Weights of a small transformer language model.
Size: 21 layers, 6 heads of 64, MLP 1536 tanh GELU.
Architecture: LayerNorm before each block, learned positions, biases, tied embeddings.
Training: a variant of Muon for these matrices, 825M tokens, 6624 steps.
MLP neurons of a small language model. Each row is named by its layer, matrix (up: input weights) and neuron, and shows model dimensions 256-383. Each number is 128 + 32 x the weight over its row's rms, rounded and kept within 0 to 255. Numbers have three digits each.
A block is one neuron, or neurons of one layer that tend to fire together. After each block is what it responds to, as a language model described it from the Wikipedia text at the highest values.

L9.up513:135127144114159120178151220135116121121078136154130105181093115123175088123209159107102124166180119122095114141070115142122142107168103142176124149043124106124087161098166103086100108112116131102167100145104131091096138126144091143089146163116085144070175137079076088140072160128111079049092152147173102081140113118114135131090194157137137120105062123117137177127066085086160147105114
Description: Clause-opening function words. Words that open a new clause, mostly relative that/which after a noun or comma, sentence-initial There/This/It, and to.

L14.up17:096119126150120102124108143155106191039124159125183100155137139141216108131177121172087119121139133156094128200094106179142125127133141157125125140171137143131117090084196143139146113105152150125125149136171162135101134108104145194120253103125127122113029137089108130168142157083130101111091159092135111149141098123151104158144110128092118095124104110130027145082059087087100145101119
L14.up26:117130096097051064090061137142118114099132165132152083115135155164069138189097136150096099099154172121105203123115190141164149083131107184129102107133129143111139135129162150126158134134196086163123094127164104118132117115113072126162165122167087136153178148156142070167123166082115168085145135128069145102134130093130130105132144168143096146151185120170087095100125097133146095173114
L14.up886:069154071154086164139064116084128089132125109113126115120090104112090132131166140084114075119191130141091157101093084166173109150122108129144144158164128141111148103020118139145097061121158153122156091108150119113166123164109127135140148073128175110099154117138152104069101160101118114127100091146100093122117142143129046096073170083152150070087145092133109143120087159062151133105165
L14.up905:146196148086072178139159122085097159132144055156052107182121188188138098115210110132133105164092156089095144136135155110121134084109117105108130113084113087125114115142160131113115121169156147097112135197130121119107138157092027102118157099165126084141147112113107125153092143120157127122084093131123091168080145078184146150153147174145158104154121125143119128090128135141118159130117
L14.up999:170134151204148134122134155109092186073145092113219176134127123135118103138193109098139101134159145150126076112168060149093117104095127092149091128117127117165144095104109191113150095081139115120081180108125179120151123079097153084125130183153142119183128132094103128122128113089133140123201104135133215142096176149144072155140150165132124128181140170105102143086239113135107170135150
L14.up1270:123176143134123141149138131115120131065164118125158098125103185210152123110183141175148131114133124174164178103099131116120083127127151121157123148080164100070063119130167126125115192153140100145155179093040121155111151125132145154145143202110096095108134178115135092076150159103109131079171106102083170162166111122223068170139204125161128142155130117167140132061174136137096058117097
L14.up1281:133098090118082131176129135088153142087079116154142094148080140170182118193185117114060119091186092169065106146152096138110140126133139196177136095143143130076153094159153126072119094110174165131157168138128165171148146134101122088112172115155123119127109117123183110095138098087164172095094102172098091163211143075116113077157185133052140155177159070144066114115120101089131154091139
L14.up1339:092132115071099168102127092143100142137096125180162113103120125069112110159132167106156082173091165105125183124131145169122116096171080130106149152061125148082098141110146092121106154152173114153150140134111151108121036157167145178100106127102113084166140111173125076105077149121172170140095114168106102127051071087204118147118091108143102068124078093098107173110146110089085146076128
Description: Relative pronouns and subjects. Fires on clause-opening subject words, mainly relative pronouns after a noun (that, which, who) and sentence-initial it or an, usually just before a verb such as was or is.

L3.up29:139161087129142119115119030157086175105112173151144130153130107117161106155170161130098115161103102113131073149129150140131104083127106098177140207062071093078076075174117145076129116145142098102147153097107171172103160122115117130128137105143079150130085109156088142132139137135109135158069101178163079139106137183164126143107132132105153140136108126176090119099098109144080098191150
L3.up149:091158100077145048162102149127079136099140121137164097150152082081118113129119136145137097188054124136085133181110144138153137156111081117074145150111098061096188152149078130120156160107134125145220082160132148134097163139136112108168098128167167150058132090164084067085079163180152124087107184139148168101140127079112091134107150164097103065147120197074115117149110172117163170080119
L3.up195:165118096114125144128147155131073093105107109134173152074128088163119163145079100104150186080081095182129178151095097156147114085137111064152149179092137024108145118089112124118134080114126068175138116120132126150128112150121130170135092162066134071150175114126130103088109191129099101199117137121070077104153169086117087153148142137132101101144098128148146149126109109106055186147122
L3.up250:096134137111120088195109090104147134125126132137118162166121095094176099097144215173159062143099094118145148141084155062169135092121113130145177139097040119083119139117134123103110129174106153163193148186109077123125132121153164082111098118065092095132114103090099064110071175112091171120126164119128153116126153151113109148108246108170024170150156114104100195181113111113133138151113
L3.up454:194150090083062109134144145139117121152151059123104085123140063127200063098160071146122135116148146107112153107139133134166132153122111105122147140144114087122132121125072145123147168155097133121136096156145157120209100140107097118121119136168138127135135110113109107146114111120125125086077170178154167109136119169159135079036198087042167141135148079174074178122146098141149137120106
L3.up484:165112126191124157129074144104151047121089154162124070095146130083065112091113099062076123094113177125178094155111134166131130067116145124186171095177184144091159183098119169133111116148159147169140118153116109125181138121109160131167108099077111196110093152112111133163157137146148099103165160114139158168095153099125126137118118087164100080167145149132110121105176115115143124113122
L3.up1226:130121116103118127159103152189137104150127123135145167129056153110180114160116104072149125127099120087112086118065113100158097104088111114133206129162145111079162118100090161101117124199109155160115106138145119102104144138134168067132092149126142144063122078119096134096120093163158185102119129101111167160068104159153188120095153110152094137158106086165142143106114072126207099107189
L3.up1309:095105072181092097080136141179123144122152101121119144153163200108104148119114175115167096136066091158106130123120116102083129171109123164177162160111110080140124157119145072124117176122092108106126086143141073079106143115165137135111106138138136141111128064151122153170117127153199154178059081156175156121169159072139112164131094128124148060085138208111125159175208096102102139104110
Description: Pronouns and clause openers. Pronouns and clause-linking words that begin a new clause, mostly "it"/"It" after a sentence break, "who" after a noun, and "him", "them", "while", "before".

L9.up701:144131122117129091138085118129165173089089065148125076115155161139160143152167101059115127130178110188139128068171157148125127080096175050116115113158145102168127092144116194127138150190133198078117182171142107107152196144107130144123097142161142133034154118077167099139127106075103089112165137120097134120141106097160122112091109097109116124145155113110114124140118123134133111109145
Description: Mid-word fragment tokens. Short inner fragments of longer words that must continue, e.g. conc-er-ts, phil-os-ophy, Pr-in-cess, w-inn-ers, plus word starts like recogn, and occasional "(" before units.

L14.up333:121139156176165094133114124138169148138119018163122110130129119131157158117116097064116115120132065177101155077133135158152119093145147160140138134137138189133192130104112130143085115165156125115131174130100192082108138114124115132122155200104112189107122121118122096161108063145129116132109116152127105057136135152044096169161020170126154121134124126128067114088082136116080140124160
L14.up413:118085086151109078065134108101098139109154109137170098138113091145125163161156120093081136073176108076085131136109061144113122143114105195121117150079166116127142147147164109194151110163115155148140120092102166123104145096118201190089102107108166131070152146064161100135066043122142079103161136099125127093182153108103127147130123098090146143198102181083098067104143138142162127102147
L14.up980:133144109129142094056136095142120133043150169137119127107117116113060122153116193180137156121137139111134172156140157155136151186099156109105181071152123134123171133218108142143127127167103134085160131083140103093028135054125171205148139074111153130124128180118149101105107093102131139080078127114114144161194169131110150178110113156148102135145132205126136114083155104082100145103105
L14.up1048:134137102215150097073148107151159111072149179081138111083151102127136128097077089121132149192124104148153125137119126126087094143135135109117118100128141135086140090098091167151169129177100138074176144055095178078129190147055148111163104130060108133154122082086126151141142154134113073129201149082089131146129147059073145140073140113135147151110098170099161096196164108105113156139126
L14.up1056:146096161182190103067084070033115129101066098063099149178130071139109089125094124095130093169186149097114100126088164123162117118129167159177151116147120119122113096080172077099069101125137104150141184178115142153086141167153143174139168161134137099129128137150132153063134084184133154124137169098116156109110134172132173122064168110119131155166175133086090091087136110158133147157184
L14.up1059:110091116137108097147128185140128108190120109124132119075158161159137185113123104147102077085166110135116134110098141162088128127133111121151148118062114122127185168171114104167152159151146147108175101069100145120060140103147166187079105112105195157100139130074110158152153092120187164156122150106107110103075133162125145174189132099120109158062130126139155180079120146129162106124112
L14.up1397:128167129151097117109109139084141217152185110125176130114092140162134142142105105133129147138174105173099093097117104116106143173172112122172057168098116146175161129138176122119139143177114096122102113124167135072071213169104212165119136127155143126124138141142031129145147107090069094164146123110117150110134107088125129117135150098143174132159112166144171110192136094124178148112168
L14.up1522:142123118150093075163103078157164140101091109090142093123164096141084146133131101142093063087166115122084163112148133100051131089124140081064142124124182179119099172139098127168069152087158145155092181118117101072117124119156128164158076123226093081111153175124093131041130103084155138151177165121122128084133194142156128110176109123163165115110143153139094089081135134114114197145082
Description: Mid-word syllable pieces. Short inner syllable pieces that continue a split word, often vowel+l/n, such as in (binomial, cabin), il (pilot), Pal (Palace, Palaemonidae).

L3.up50:113108138125135072152122130108086114098203121160117141093136135140072114111132117134042114107121160171095167119239127141137142159120104212132095078169109137132134093144072146145198103123101151141131175111168137132119116076160185120180091156109133137083101163129196112154192139100116147118165128072149176136141126088095117136110136136169124078120139097164140101122074165161127116116123
L3.up67:114079105157127142187115136121103138123167090168156139133122126160132101089096105149061182050126102119125151134167161109143120152201130155090118141117131125141124144194148148109086154077088066037146160101154132102139162131087108136054132132130093126146203119141136131076135139068130144119118180146105125160117130104143116134077157128108129120051140102055153111118082169121139108173146
L3.up104:124149117155161084108120140135096128106120111151118176091141156126101122176096142052113125113163146083131148076135163198158170105104156097108128134130150100060106202112118133143098122119096115125085111085127153186136157134085132134097152133125209201117116112115140103157087140138071194065180141126121098073180111117118088133122088089099075122131071192143149149086119151148099127108138
L3.up154:099169110156155128129145187132139174125205104128120092069194199211113123131076178123152206151145091163162143048138100129092146080122127115144115179067147134154157151177137119102102148111121119104161188128146163117151154104059111159099115109094160148165039136146161062181100100103143202174123182195101114077122139133135130145098144107057098155056166118143158068142127114148124153113104
L3.up367:122101155127104172156157126137148085131104168154170143139148119144126088126091192137157123116113122098092081122111127136138145132154152127140107122144108127063174089171171162117101114110112128129156155136099101135173080117078154115126094180122158170154086113145128114100141128159095070116190136168133152061149131144197097073085148086121124107108104151177085138143091137131146156191079
L3.up1035:142202092155153175161158138128121096138110133171215171149130137124162124152169148139065126087168134106083092102116134156148119123147120167174096063135126100079102093186125149152166159144094067162116152091133175098069125166158168103114113219094102088122144148187146091133146167077115092140122111143121115122133121123079145125123110140104082102130145122152132137109180160118110133141145
L3.up1170:120140125192106107163105130123144119172104120129208158117103126191121171204132137120155124096116106109120106105185205099132104155134155136130082132106171110119068114172088100178157157100103102132134177100091143122101142171126151089126164150103098143183154091151143144115105109108098168103132163126108111111130153155110082142112128120079115123078062121112149105188128140124090123131072
L3.up1248:107043119169114117095087167103155089110121130143193055120088082156193080155132152103139119129054158107102097115162127107170120093171133065132148150170197122109139147072121123150144087089126171075163093142222150132105095095134137139184140112196127112053148114129136097154152140133102141137130098155081183057122196133145145161144122119116133136101108147129151123123144112152157127140182
Description: Mid-word "in" fragments. Short vowel-led word pieces, mostly "in" and sometimes "o", inside longer words such as clinical, opinion, javelin, or after "(".